Weights of a small transformer language model: 151M tokens.
MLP neurons of a small language model. Each row is named by its layer, matrix (gate and up: input weights) and neuron, and shows model dimensions 32-159. Each number is 500 + 40 x the weight over its row's rms, rounded and kept within 0 to 999. Numbers have three digits each. A neuron's up and down rows have the sign that makes its largest values positive.
After each neuron's rows, "fires after" lists the tokens most often just before its 100 highest values on Wikipedia text that the model never trained on.

L2.gate202:494526475490558503544515440506514521506507540483557498579537593447523570510446495465504537412516478493509465458534567506538494480445469509526545447466503522472460475527530544501537418553506498541499515462481490422512486560400552506454494515517415506452517497585476482491519456487420542445580482495473520564585471516436498529515491486435506491445487526460487513529519495469450563533456
L2.up202:500461490537525527528519513517500513532529568503546499494499495563524530430493474505504540538534520418526489447542527593500448519516463453505530480473426487502567487453425579507478556487512572523482504484470392476512483467534519564501423520536523524536511492482506435542430509563495549427493531502435496493510480548520539502491455469412523506554527465540487530446557497465524509494484
fires after: "res", "d", " ", "ap", "at"

L4.gate289:475492540472472535506521483483499483425468491447497510522540485497490407502482518485477475508465510512493554539528506499614460471420454523541495527454493424515539517524472464517492492452483586498510516531530501501477515562597498498451497523522518497514471489518561545485420524506539540530523515469465531519463461541562565491478507544483542545411542420466535554519500585441505532485504
L4.up289:509520421497518501455499513569464509511509491484508443528549486512532502482582425452570542450501571517424537403556516500536457526496514410468507498506460512451486399500413491545546519490452486485465556437521472464511493510534493573515521441556457467489584508535466455498475465449466552464532547498530608481478516527535522507473463563487474558510456431539471508525480522549469543521483
fires after: " ret", " t", "c", " def", "aw"

L2.gate41:581510561472529491552489534452564495434417571499510549550471487493521509511505463438487520444496472499480462484450505449454517511506494393564507415450461532439503490468617516473475438448471488533494525444498534510539479471541553507492569442537560494499512522512495537486495513553442605479501469536500484519463464499516449495474478530461503508448454534474447535485473558481422498506473
L2.up41:563506439521494486511432486553552458542437493471508507533566426491423517495561487451427466526450552452497459449524539450398467502511568477478490488492503502495523511520524550483509467387503419542526464495558534545499492487512417505488482517517485546509476502550510468465583536516533485508498481471567498538568539511512545472601488504497491487552467497480461512549480520515425617544484
fires after: "a", "in", " M", " B", " in"

L2.gate172:493488507431507451470477477492398497545487393484462536489542484503518550516512528517401429415522554514533489511458493482495491526495468516599497537543449519541460507539531490428459518493553512476517471437498493528490497478505535501554615490533512441507514552447469528473512501509489487504470440490487459550440536474467525480523525435529465449458517474550460585507485538538489529546499
L2.up172:526527502464499439441587455491541494480492513486468537605639530542482451567519498533483470530449525509486540460510443517484532456483451491460554536502567533500504497444506524527552491481588492593411479523532482533514508409515527445508513481527501517539582491524491494490502476523544590427569469518483485448475472450461462485489452549544516557518472529549453510467437504558467516475476
fires after: " S", " L", "ou", "|", " A", " l"

L5.gate294:469464557471534531488470506515451472463482449484467558494546529469513460440482450468446488516457497513534477562547521492498503445528597472473509550526489445554471446472547494539516421491502520502524502517457452519469502537479517583480486483496481548454547517495378539565479455482532520546511481415553559445506492488540487514567546511526539470463484522514514495462515571421541486492441
L5.up294:517473434508518499514487507396511445524467520522453546515529542418551474528479499497460462536519448527571473520494520510510497488496503505525463481501500501491540496505452572524536439498551572469490479504432493525492520484548455484462469451508472533549479511486512526479482509452539455476551450445500521516430578558517502467465505458575520436430512588510425504527534470464459496557428
fires after: "o", " sh", "s", "a", "ad"

L4.gate56:528546489428503530491460487504534481552511468460468479595540566511443508491426526469459433491486558492552466529487474575528527548453512520523501531524467504452509490500539490509518513526526540462577563443515468431499515518536499514466531427554534546524521555382505510423542419521454423475558443514428477483441536527508436564556515482485528448504469463513482532541487562501494425532503
L4.up56:478480523497472437543439608542477541455546509402467505521523546490473506551510525653459520463574470503525452515504522494544510477528526542476435531517467480514449501478535503450463549486537469526519546599505482522456448448514546566452513509520479491515571474546468496474526496551536478484559463515503506511487497559512494527421502527538532450580499478508521506499478478523498520478510
fires after: " m", " k", " C", " j", "ch"

L5.gate351:468532582504518531482506501533492535547585527558574489539512437546531461518482491516528611491464515552456507413481509538513471504545580520467560487529562584447489531521531576536487476442497459581544482488518479488534504524439480529541568512508459550504533550460474508526432533529523555487518497486543513524496503445480420496500476484489466430462489510527518456455482557464508450503520
L5.up351:451525470470445431501546495504512512496528523492488492446595496512557436500519501518441502469558514479507517467485496478534493555550470517509469587565483559467499513545553484452510548474520470512609436481477481453515484548561555562407529513509493493501530486540465544431528503440556557474548480445535483531463441524588541484545472489525532569486495461501514477477469501478467522486425
fires after: " m", " c", " w", "'", " de", " An"

L6.gate358:506595565473496480434525525535477436519469521497476525544544467466529603514606507493519508504497519494503567559423517467506529520504466512512467503432478523491421462443480511477527424398481502461477441508533480556480443475524494541514414432532531431517509566464522462515551533533521547507492514533459489515504570488538535452447461453457444520506502498472510555457469483467479548533509
L6.up358:475532597493533551446551504461488506460463491548528503556587509522471474523449538427489532504531496512459508412465501497492490445477458502493485494494454464502524444506491561402478426418565455516492558430559595482425490515489521467483446589504542445530432503555492445465507437516473492486539558513464478430537566433480479451534487455537501510468488533523452510531464544479462526578497
fires after: "\n", ")\n", " L", " T", " l"

L5.gate77:497494544454448484500552497421514496481480521524487593585480525480553490469494517529471441503557561520446548415531524493418540511500479494538542502536610415475486483501456551532516428425515510520483473426471420483503476453491505441482503490569524432452478532485539507519517485543475514466524448452490458566507528533517473490514548462528562532436462508458564418476454483491506473479560
L5.up77:479488494435466497488492500403535509456477515551545494457457480480528523455483464513536479481606517429491537489557464575491492517574549544553510511522548503561466446530520516518462494470515513443463485483546484495562507489522550484437529511499435574489488469482502492580471529442445486506541526479534480375470558476480409498546449464534519489470445496550510481498468540469519493487529
fires after: "ot", ")\n", "\n", "-", "C"

L4.gate148:599496454485440560454497482463514469538506561505414525533504516434474462533536444503468534498472528495436483555551476538481487486501572531424495471452514493471479491511552516522526486455566534535588495463525535513470465504560515478526560497563443531553492544527428493520522563524446570505496519471547522530491532518518476520541395497485562546499525496587602467556580505524522504454467
L4.up148:534494497463498431453535442528575511548513530501514441439557512491447498528485447517501536501488488455569408522528498481423486494574516436450455461483422513460519534471554490547481510483441493432511465476478473518465512502549453455517460513540516503569514467493465462488415522455485473498603494506477530549478503467466557458542459527508460500419461421541477409441526566516479433573499
fires after: " A", " m", "ou", "a", " M", "ar"

L2.gate33:450431461477489525553481419525494487526532576489513511510420477474493505521480508504446561504464486460508456559556459455510427554411581454447556482458514451451536457516596460454471524424483531487549485443498478525442498453452489466482531497475488476451466552533507546514480458505499527527566497445509504524540433502523491488489476481511512430549469447416506508541525494488487522507537
L2.up33:497483438485580489480458501489502511530404546547496543468534517498425448511464547451481508576517531432518514588451594552439531536493454531526519524554580485474521489487583526398525419449533528428552466539496534500481504549547456470525499497499536537468437514498505479504567524534529420475528517527459520507471480559435470500481476511404433539563518485441486465467484453518466544558526
fires after: "ur", "f", "r", "or", "il"

L4.gate87:439575455461567573502440461442513498574490486399531484442485528535502532449527468424438470530558507502476542499461443553490460536510452564568467420443516515486473505448526526484521536519478530421539503460493479486540502533518508459482555494528465507446557553507500535446499443499475466503543519559586550518430484511460482468446494477529507466453531446499512575414478504447367476510517
L4.up87:509593496542564502531431487454538488606480503478540522458518452551564557520464456462480507460502518483497539474493536518491485478544504486481506483465508447498397491467572496480518499504441454492560482466528514583535527571496504450547506501498554562428466545489487507528515506493448434507430515498510500521564540426493482489458459481504452464521515427503535581515539510454504460512489
fires after: "c", "°", " ab", "el", "ab", "ul"

L2.gate31:497449490473517444503561446480440534498455477445508479611520456478583561535466510461463473538492542477451528483451478567528449528502433461506523493530421519486451582467564529506525465566513561505525471512537501497509483482498615495498431461518494485490494500501477592520553535502450546507500511508440523500499482479484487510517516509500524499513490492481466535531560527513606613516507
L2.up31:470503543484520545483517419494487543516486495500513456557507504499557543529492453449519491566534553527552512480464496541609471507511560540498558451494460561477494528495538558551462499495511615486559522500487526487484443543521492452525476536596522554481542531515495524574488538505523537488512505580482494514576473453443543551482481425533506466432461465524508530590469507500562576490443
fires after: " ", " ("

L4.gate83:442492612462521506409512541511504467501506564445532487534522482487494474483483533482551523452461520449526585480485480530503495557500549467495450514491495509516580532490583542466471502400562503480548577392500565508452482427459466452397544471413481510500452519529494470591563464476467394466517485456557505490517457489560508453459499496506510474547441492476481467466481476476497453513510
L4.up83:466461482422506550437515546566513478550550467469484487558562458418584501499465501532431469487591545513493432484471515458520474480480464489440535476484514485581452491514503464496528510522531488483502521485469448503484526442433490540508527471482481539464542509464466408524498452475428478507529480557517537436507542529508552520506427430474456496488479523447532562574462546513512458429526
fires after: " f", "ur", "r", " pro", "le"

L2.gate27:482537451544467471445521484473469487486457519531531487569598482465464460535484529476524520503555503484539475539488530449498474545449467496534526455453478479524533516433480536548466392471491530520441490484485444479432514584557527540475426511508546444504484520470496539501450489517546463488467558548422479524437497488535511549556499461480466506441490474489521450508554526571525533519460
L2.up27:458529514494520493556513468474541484523424457475481475515564525535476492509484531485517510512516485527531500486542459527437484515427464508555508507480519435465517487519555581458506410567541534522541538469530532561445413494537535481501550463483519496469529505506398470445529484620531542515499547447521511490512508466464603587579464526469473591547478460526447506536557536527491442523527
fires after: " R", " B", " A", " D"

L2.gate350:473547496455522450511541435461468481424493583427516576560478490536488551533513385509506428520458545497508529516485453495512454463522481432530618473540464472517476526465535537527529530542458574491544467554480505480527487594519532540566473545493471494515498521417553531506508522534510488486559485576525463530422477545496482498470525478528484469481471446450442464493476523541546509576491
L2.up350:553491461523490512457506547529473490457466495432480501511451467437495548522537516478481471438517410485505521532479432452593469557509530562481519520451545612484490500471495461504520465438480484442475517443535466520624523489411503509507494491502489485423590456563529563494486497535549511550492528394610565527442477461492517448489506465519530461479513464552451467510481527498533509532548
fires after: "at", "rit", "l", "an", "ant"

L2.gate151:467534503468484518623524477529468482502546523519470483484524548474492541516520409470449499486487485591558529468507478454463456563587491402536506520500512468511494491488480539493531529497554501545518459509474544459522474490517510508430512504511504494534542543461505492465499561565574503454660562463471498557514460520516565432544523510484518482516509494479478483477388519505430496503500
L2.up151:529470552520533482506511436498615490483506505453501480495426519496518638469518553492452456525461526478527418500537463519539465573515517499479500479443506461468452504496460474485503493497529459460511474507528430493502498471538456525473447465541452547517484507511464461561413411500493479505520448517542453445498512499558607488404474473480474506516521483445564548477516462502510434492496
fires after: " St", "at", "ct", " Sh", "sh", "l"

L5.gate88:447564583516491527537563492546463501502488512413449513528563465502584522464494481519506494494505539492547513443488467533521541488566534549499477430504425539507492471419570547493423498531500511520481474449436479481464423536476555416508468540496476462529561554478506454556514496473512491481441492558494524575493503488445411473452480441530545518451458490572507470475498493471450517510543
L5.up88:568572510534536505492460477571538519550532566525504481454544465529524458514503399529503503456434480457516499469486507530555438556502546587485518461453488552567527483507499510458483492543476484512498417512440490553536494471513483489533461481554481535472469469474538527503519512570489507463504453529547458527549491504467545547498471398471527448525503514520520592493509539509514478562464
fires after: " num", " (", "s", " As", " wh", " H"

L5.gate201:514525580436528440482538529405429487550505512505490531518435497471481551541499437544511570580489482497511464469541426563492476487541460529492512491508524525539552420529484460477408522471541537502472503529520526558492417543547498503531533507546469548527470555582581512482595505509537543499506561541500539471455555461551507551452509460464515446505587451493483476524443506511459520456473
L5.up201:529507523523493490533498618543549494586485504460476461486613473536490525569560518469487519554498522462539453506460510550507551537497514511433579497487506562510476491543430529559521483465533528429556508477436539554555482529475456491514527409512518488537465504379546549548526485473594452481512464516506564429555538428535506536457504455543443552579495529542518476504480513498435500541533
fires after: " dis", "3", "2", "0"

L6.gate153:503499554514466513519468480482442414482524471537497472486536532526461569512477536518452573524440502397573478548540489458504499487487407433519520571407477548492474520443519470547494520456485447529506457410482476487511435462522584541445394525480522544444549516484479551473497500554427472468533483434489488515542511562585466495559431473502491494497511498548492442498493484554453500529529
L6.up153:527459512428535530542489476513429540510484519444450434434428492537520518500473500441455523502472482491498487518584493563469539589499497464474507468461522510504510475485497512515495479532520524469547446470460471438526520592457509480467488551471446522524503513586518525553467469573457471533515506477546429519482504485523498497515426456539515473456611478501432520489503479475474509473492
fires after: "ash", " St", " st", " Sh", "us", "v"

L4.gate33:539543514470532482507459560494485502567529481488606499500525526456495505528463503529425440434512522465543467565479469538517466522447496489538449452545489501503454521398512466498439508554460494542543488368562420424501470514556459460482526492518464558490474541519516455438437525448484504476571397431505552497517460468511443462564517438503493483558479430489480544469499504436477518460542
L4.up33:547541497462536485464519570499457570485481515567438479473522464486539501510523506460452507462574479529470479432433488531563509391446470479520568545557497483426516498511543433542450559450505501522504526520504471501401505526453559486490549519507504538548514490490511479487438522496532539501572527506472466501519511545522597433460549516470423557448447457516494552479445490480474449521471
fires after: " Ch", " Sh", " K", " H", "h", "o"